python train.py --n_layer=15 --d_model=192 --n_head=2 --n_kv_head=2 --head_dim=96 --d_mlp=960 --vocab_size=1024 --activation="squared_relu" --norm="rmsnorm" --norm_place="pre" --norm_eps=1e-05 --positions="rope" --rope_base=10000.0 --rope_fraction=1.0 --qk_norm=true --attn_scale=0.112 --bias="none" --tie_embeddings=false --parallel_block=false --extras=["capped logits"] --init="normal" --init_std_qkv=0.045 --init_std_o=0.00822 --init_std_up=0.045 --init_std_down=0.00368 --optimizer="muon_variant" --lr=0.0126 --lr_mult_down=2.0 --beta1=0.93 --lr_head=0.036 --warmup_steps=127 --schedule="cos" --final_lr_fraction=0.0 --batch_tokens=65536 --seq_len=256 --doc_mask=true --train_tokens=608300000 --steps=9282 --dataset="wikipedia_en"
MLP neurons of a small language model. Each row is named by its layer, matrix (up: input weights; down: output weights) and neuron, and shows model dimensions 0-191. Each number is 500 + 40 x the weight over its row's rms, rounded and kept within 0 to 999. Numbers have three digits each.
After each neuron's rows, "fires after" lists the tokens most often just before its 100 highest values on Wikipedia text that the model never trained on; "fires before" lists the tokens most often just after its 100 highest values on Wikipedia text that the model never trained on.

L9.up771:503500502522507459475544437598469450470438554502549474450523498471467523544515521512522464425500531353526480537499487476510498568517505452531518466442480490480493486441491512519449527535495450472475499464453413478468522475524492477479538507568525530470546540485459511458532426480472529506515532484488506469531471490515528493573519522494518511475497500489474538500455492524486513454524479490504500444507458451488440556477488414444427437496492531529485506468516512494365507513534495434512470433531557456412603501503483545546523473547545514554434508427393546420521433447539478517
L9.down771:561550503458513552499488442532522507473487489503492430440517472530487501518496455459460516504450469608468451503458499530381478446507513460483483481501469469518446500557497527518552443507522531493473508518515491506446550478467541522559447468574510524504579447516515468483568534490505469567578497465448513476533514560555521512522518562554595457511523486508474471539438517435407532531511460543451525473478488492545468513486516425462505516551502392530490459446407464441454470496532454515425530519514480493418561530460434513444428508534508528496544496486459482467453479463515441469
fires after: " |", ";"
fires before: "0", "1", "2", "3"

L9.up668:467433516503458468522486503468503545449446531488473546580528496534419487487563448573569499470518553486459489460542536463513408498514533501446524553481536447495471547508515547445482540431567420470541541503513486489440561502512504459437465575549451548574582629461548557580516462494496436505507546492537526475552544521500476503472509404499532484505580494448566487492519483519527492484499563518517589480488553453506540527516543563484493480483518491466461495504477485532499508500538499462532480530499493514556518502527423396527506533448536526484487532481501510547493435524480513467
L9.down668:450516469498530458509524530493514449519458475509427510453490486443513543477543527516464500477547531500486444510522511515521510464437509406473437522495479511485428487482498486533512562483480553618511447495529542507420454524469491527496490440486570490429484444456449481430438499458595557539495508417495509528459480482447484466538562535552411577574487471507559477549507428575465464541525442518526445490476484481433460472476596491482512517503533553555417581494469527484500471517474519498475478502466454536564527441509442496548544527492537549489447452489480498506558473495512545495
fires after: " ", "4", "8", "5", "6", "7"
fires before: "'", "0", "th", " |", "6", ","

L8.up55:447458404496535436510467529481503593577562446436471589569488467480547504464501521520553492506478510488506442508528513473572463497493617494472477541533465500506501460509560518458579518483523503513435416573514506536528493544529510511457479443480409510532486577551535498452477512522456547493455479481570451464523481457439566513464481427484473518461459446521554496511581512516417542536500487576477501488529506496489485582524465475471502409492403529507526459491469556545490465468436461503498582496462475472551485536461483537500494446488464515486507480509470471505520512479536503511
L8.down55:416530570418421530477411465444487481465546555497429470518572516474468464528539509564470578568485552453536506437475542559531530463416485528481485504469541464471495499513554517506440500515492461462454545481545475535517482538597449477528494525534468452523471563506538498492535534486436524530494508446504517451504414486533536532519503426503493543462524429538497490418475516518470540497541457526494477462545442538538517481461438463477513473499507564461529465435514457487460570543507523482527481537378496496531414476540508499464518504504478467487470442439476539480518477486537428470
fires after: "ath", "k", "ack", "am", "ash"
fires before: "ton", "f", "h", "in", "|\n"

L9.up727:479450498489496490454493534489505487558354524513539507482496493551508516444495502549487503529461553451448516493480455515538461425517529468567492489472455456427520508424429562546563511475504518532505497506549534477507444519510542517442510521596443536473447506540510508495464483462508497485494513581486571529400449486471543459506511584493497518490430488465560510557575553513466524505458467534531556444460556503513502514465528502555534481425483595457527504577470547465562460479523477491468461488473551492489519466492503519385550445512491494494486490524493467446570486479561500575
L9.down727:521527444547524479543519490457528561561510506525426496508505577517454468525530523506514508522515480444570420551564501493437435534489477456466493500571482440491514513462478505578517444521511509467569553487482502553527449522532515468498494505436505506499515487521554537470465597474470491590521534563500485450557525537469523491469518518462518524475433490493463488512470497504510437532518454541472454433515446525475508484468595533535481522459513468477459420496512541429507542464508496462587535446486483529531518534540426563520522402462429495450587453445540517536496469577537542415
fires after: " ", "ch", " the", "ber"
fires before: " |", ";", "ale", "g", " C"

L12.up31:489492517436420504406542486554478516525539463473507513583499527542421553519494488553471514537493484514487527467530477459552475514510406490519449556510568455546589490467571482514491498532496500565483525498488504554466494458432488530475511465519487429510484544493556515470481512520468512474539535460542521567506578474470543569502536460505522537491504498446521493487502571521393465505567487500563541548450530539529521473516505586501481526440487485480494530490511544510539456507406548504458477407523450471526536559467395442536450571514544507456469442500471523517506546550491462581
L12.down31:582487481442480437489455536515510476559532508546444515542454550525466451492515485578477541536469460509498536485504509505554541558475457512499424495466544557476539521495545503477487585532542450557565550498509464466469395472502411490522520495545509474508473467502422457476520507576488476487467507516567492463586433462537505560544447455525513472514516568463452505587413476478435519397486522493536514495478510449476531446485476506464484519503520498489568483429575498467521497498431526489525439514487483529494540546521515555533560439509586453526492510515426490527500574508482556493
fires after: " sc", "ri", "i", "it", "c"
fires before: "e", "es"

L11.up665:519428430485537453494538479515509551472454439500499505475459472511539472521475506594539436495479457505464493458495542395493472471459511594530564534539577502493497471489532468534421567499471445488470491467512481503466507514468503430467443495484417441496512477436473467471498419435533491499497435489517472461445519510567486461561531492600497504529538525504514605536593468478548508446514539543468521503470496461509569462536551508475522528535457508492462490565513546572525509493526534549519472415534510448434487471451477481580486569498512532563469484526450446508442512475483511509
L11.down665:498511569541543498519479487494459578472547475494542488483500460572580469468559472565435498520467551508500493455573450461496503448529523534436487482581497419469515562485488472424474508473554527492505443531500571488492561480545561532475493452462475474431487401492486532446537567492506436590502488479485503499529464503514519469518569456508427464451484414526489376530498515495489520541535552569550477541492505435506501508460513493543482569572493460597510488501490453533515476491505513472513542513504491546488534469464554481438550525598470504541530510545486455476508540451491538513
fires after: " ", "0", "4", "6", "9", "1"
fires before: ",", "\n", "\n\n"

L8.up734:505520498499564519483429481387466496497484510480405496476549402487451524501439600478474501545523604527485473485554508519471541569521457485432476464496471502544504534471492528486534445510515454468554480548523543503536489512493478477462590487515456454571468514451517588505495540417563541444551514540531537433459513521472529508537524512577513492540531627476498409486468521517562483484488513467521550533483471502537499457474463485499499469463463500481531451494542470460481545418448473549549499506422462502485479523488502494479521512421463532424529515542521559497540526469477477533
L8.down734:500486498557397515474491520515510525511544426488540519523484437518540611523503547531491489479419455542552511490458487511497583526438573515488479499523429500501551523489462451416480462433482556547482520516448562462506451535520533484443412467489525464438401527515513462397508484486468462547520557436500491454492450545577440495537515582493509499497482454546540519498527473518501474492519502501474522498425441519539502567503502520488521484548435487496436457419509495515505521467502490560507479435534422483542460533428466478492500536499535565444484500589524447476474476512516473501
fires after: " |", "m", " a", "ra"
fires before: " |", "2", "3", "4", "6", "5"

L10.up584:462477469482564451447499442502513560474472452536460514511482491522451461457491503484491553561444523518504530504500482462518473492535469531476532539434549473434520504592478522521458473489438437459483464439509452498475431540518478480523521487536492498496472522497457495562451469468529569532438501519503486562492572412445481437454528509514449422506517443404481511552541533505421471426503506414505532511495510492462472488536475578449512530524505435518491443449514458455439552634509491538570519444516469516484555516473510547479591482497531531427521534523544537526511501549516571483
L10.down584:552539603486480503492425485470498441500487458491508442517463439519507433519438549502460589458424445544514528500512493439455463567501502561597539545524545514533544508538507504531532522489595600509511497430441505451509430464496498472496463555517516441463492462499511542519551486501525515438511505538492506542477452463522481530517524426551524483478495507513551456544430469491496523469509571521529463506492496452486523482495509557451516460516422510505451538524501496491507489436482547594525499530479529439482448480463559482401434418521443531494455442543475541522545499438530490452
fires after: " C", " j", "r", "C", " Br"
fires before: "er", "en", "ral", "ge", "re", "ice"

L7.up448:512481475510518480537508493480478626438483503451545482530467472571496478541455630489469501523512533502509434540549518499547563560483561541459459486519593547442508456437492494489572491494543447494417475516559482491470545515513471436489477490548489469473545475502554507483466503480542485521440466421510491498473461518489439529539486531472495532555508492485496520471576518465464491523477445477547507513419530513467532517514460531402479516492456463541512549452432520504539469501412501476473495552530499477511522595509485512549585464482486401498456478549468593523517549549543465461
L7.down448:483481544485533467564516537528562427410498601492490494494494550522650497478513567539476514470575438471586457497480475469498463529471513509427495537482497505468500508447493419528528518545523495475566474503476523555527510471482492433466471500469477403485447540414450496435496513473484554531495542568565492464483494509517455576476464434487455582524542544423481469527525535491414461550473530560473499492490448494535545566438510503515467478526460504529490498498501595531455479534453534549487554480465523509567513492516497466509510476504488477492556482478453539497505507496533425486
fires after: " on", " b", "b", "f", "n"
fires before: " ", "id", "ac", "ing", "ig"

L11.up506:502510414556426570478480498542482488553442457472533540469527411511417509550520495535552503464492508421547527476595520504551505525493466480508467504509564532503534526423550527444506503544498549581512457511456488514558450447443470454473545516469502505502513465481488475484441372506534502416482505438543512528559478438506431515479505554464520541518516512584579581446474501529477457492488530488448450528440548480523500549542519479470490523487527454519531485570509478534434473495505500524485473481585509513586480475528476524493501477522574527477451519527427494542553519454505459514
L11.down506:546496529470479527550528496563494532478474493418530461511499490546442437508525464495441528531524531510575521548536494513476487470459490506506499429464539487404550440540453422494514495472497531451508517529491495486500538493472458546536412499461489481512488519459469519467564487492564508498548558480518491453479458460565523540504498554530540505479613432526574407606481481589444478479517530531587535522513486532458489495516538524459460500502482549504493482447444525530470481593507529522481488479551443390548494465511545522526497456523504552465514532498509423478385505523464475439
fires after: "|", " |", "–", "0"
fires before: "3", "2", "4", "5", "7", "6"

L5.up869:470495466481504495554550522497518442596504472507514455547463560560540447506487492543490501537455459553505432537468502515544539535561538536466502451442530485535456504477495482463472519565574555558481572573485512519599500524384472557521484460534475527529519544451539567474466543467446474486511472424496511514461486514508506534531534505546509522492508542513417468568492521507505477477518567441459554495470469538562450485399492495550482528445479484485580485484502542515566523482511399569491535457498594559525480519484509506438547510519506474522540453580482492544453524504521465462
L5.down869:574476440510487513489579581538526511463480505488441510464555521517519454548497553497464491468544452428444507546512498501500488482457510518574511526557467501482478531523532496520483547504452555535451444452532442446509476529514621447548535438479456525537507562515531515490576490501563498438517541543523530469486505582530493541468503537436508511470520576458467517488509460467460535513503484523545485520497460475487456493420537421458510511506508526565396544507555467488469568491553531543472513536525570439548521506531451513529486440533442483453593475483593497508521454431565500503
fires after: "==", "u", ".\n\n", " bu", " Al", "ly"
fires before: "t", "ar", "ife", "e"

L10.up768:528508544581547488480503574490550506528450532460464489514524515494495514463519486530535445552522450513474529517496466432529557493511484463543536500521490478515492494550469542511514508508537590511430480438478499568479516441529532446547488498549467538493502531453590492473511441518487500509506449515449469509529532443468533471506515435572506557582503606486514563490528525418525420514534545471561525593495538512438463466412518475497527498527505474525550523495492473317527470521507504464477441493530427517491523464544529527456544468460485497498454462524556506469538437424517496500
L10.down768:524494474528565460514522541488559498536584490530468519471556448502526527479469443461503509570584533449484495473529495499565453460512532509505490500521545544524593508468476503465520458509557508537610516501503507570437511498503531517507472520510518485605529446438461532535522488507544508474387508523555560474478458507484492484528464495497447468519472398492489461544536455552465531452474489512429515492474476540535468503514459466544408568473540480512511480430481545446475549488476517448527473502534492471590452496427435467516427483489511491459498516560479441481413491487481570593
fires after: " de", " work", " play", " res", " stud", "in"
fires before: "op", " c", "ch", " in", " for", " at"

L8.up514:493503534468494485486471522522537447464488437512553535561496552543470526396536435488449525528459477427488493475547552550496511446565443471507550521516497537509460483394466556487540496543485412533498450527540510499617490514470498503477554511615463462434535512581585483602484441531486502573471510467513494528508556497439521544499528405535410504511547483544561495498553476522481459479533504517503507518471507517517473461497467507580490480464501523504513496501483437449518470530495570531492551456504430555523530521491494548517562449496494451492472515493549549525542510457546533525
L8.down514:510538503440555464511561459521474524464509451460492487532503464498531527531494496511454488471480519401446469437482497566439483485535434515567533490591473546455498453489489519550545610458525524439494512453563465478501436476576525553491536535407468528505534518464535446501572528474489451538542558493458552479453524529482486487447505451477434533559530475523444519538498566474494472505541460539503493479473420495496466526491492533500498567436518506529429478470591475526526525509551550518537441511411499493544463482514459469477453482504519463478515476430393444563486483477488464566
fires after: " C", " B", "r", "C", " Br"
fires before: "ad", "ish", "ing", "ge", "t", "b"

L10.up720:465523444551541485447476533513479533446437505517478460496520465474451597491444535481472446526526496451473467533507478436562539511517500472448446495532515500451547515456408559495456500494550535464541503451577523453552453440477518516466562547518501519520493515482537548540467480528474462470505486489528542526506518543536528553491466545520547555538561533525468410456500503422482460487517528442487527512511535563528504570409516516515441533419585565488461484402515477458527602492540500575522464497432512424420459495531525420460500547480469498477446479499463502531504516522517510478
L10.down720:450437453459560416432478466561505463492550485466553451432544475518500546492447499508476464538499559538535443516461457525468489483501478515483511502548431513528461478485548555467493574433515511465486548567518485504551531492597533505498538531525561482485463484486480528477485506505499493447518428528462511514459491498534456511454493533447491466443415460468410522525462551508503458433586520537503532483493530515477524451444577520522456501563454496439546550491539596483480538474476539538568560546430529522547537508472482481438464464486466542544474538512577450527444433511510464434
fires after: "u", " T", " bu", "ig", " t", "y"
fires before: "ar", "le", "t", "al", " first", "n"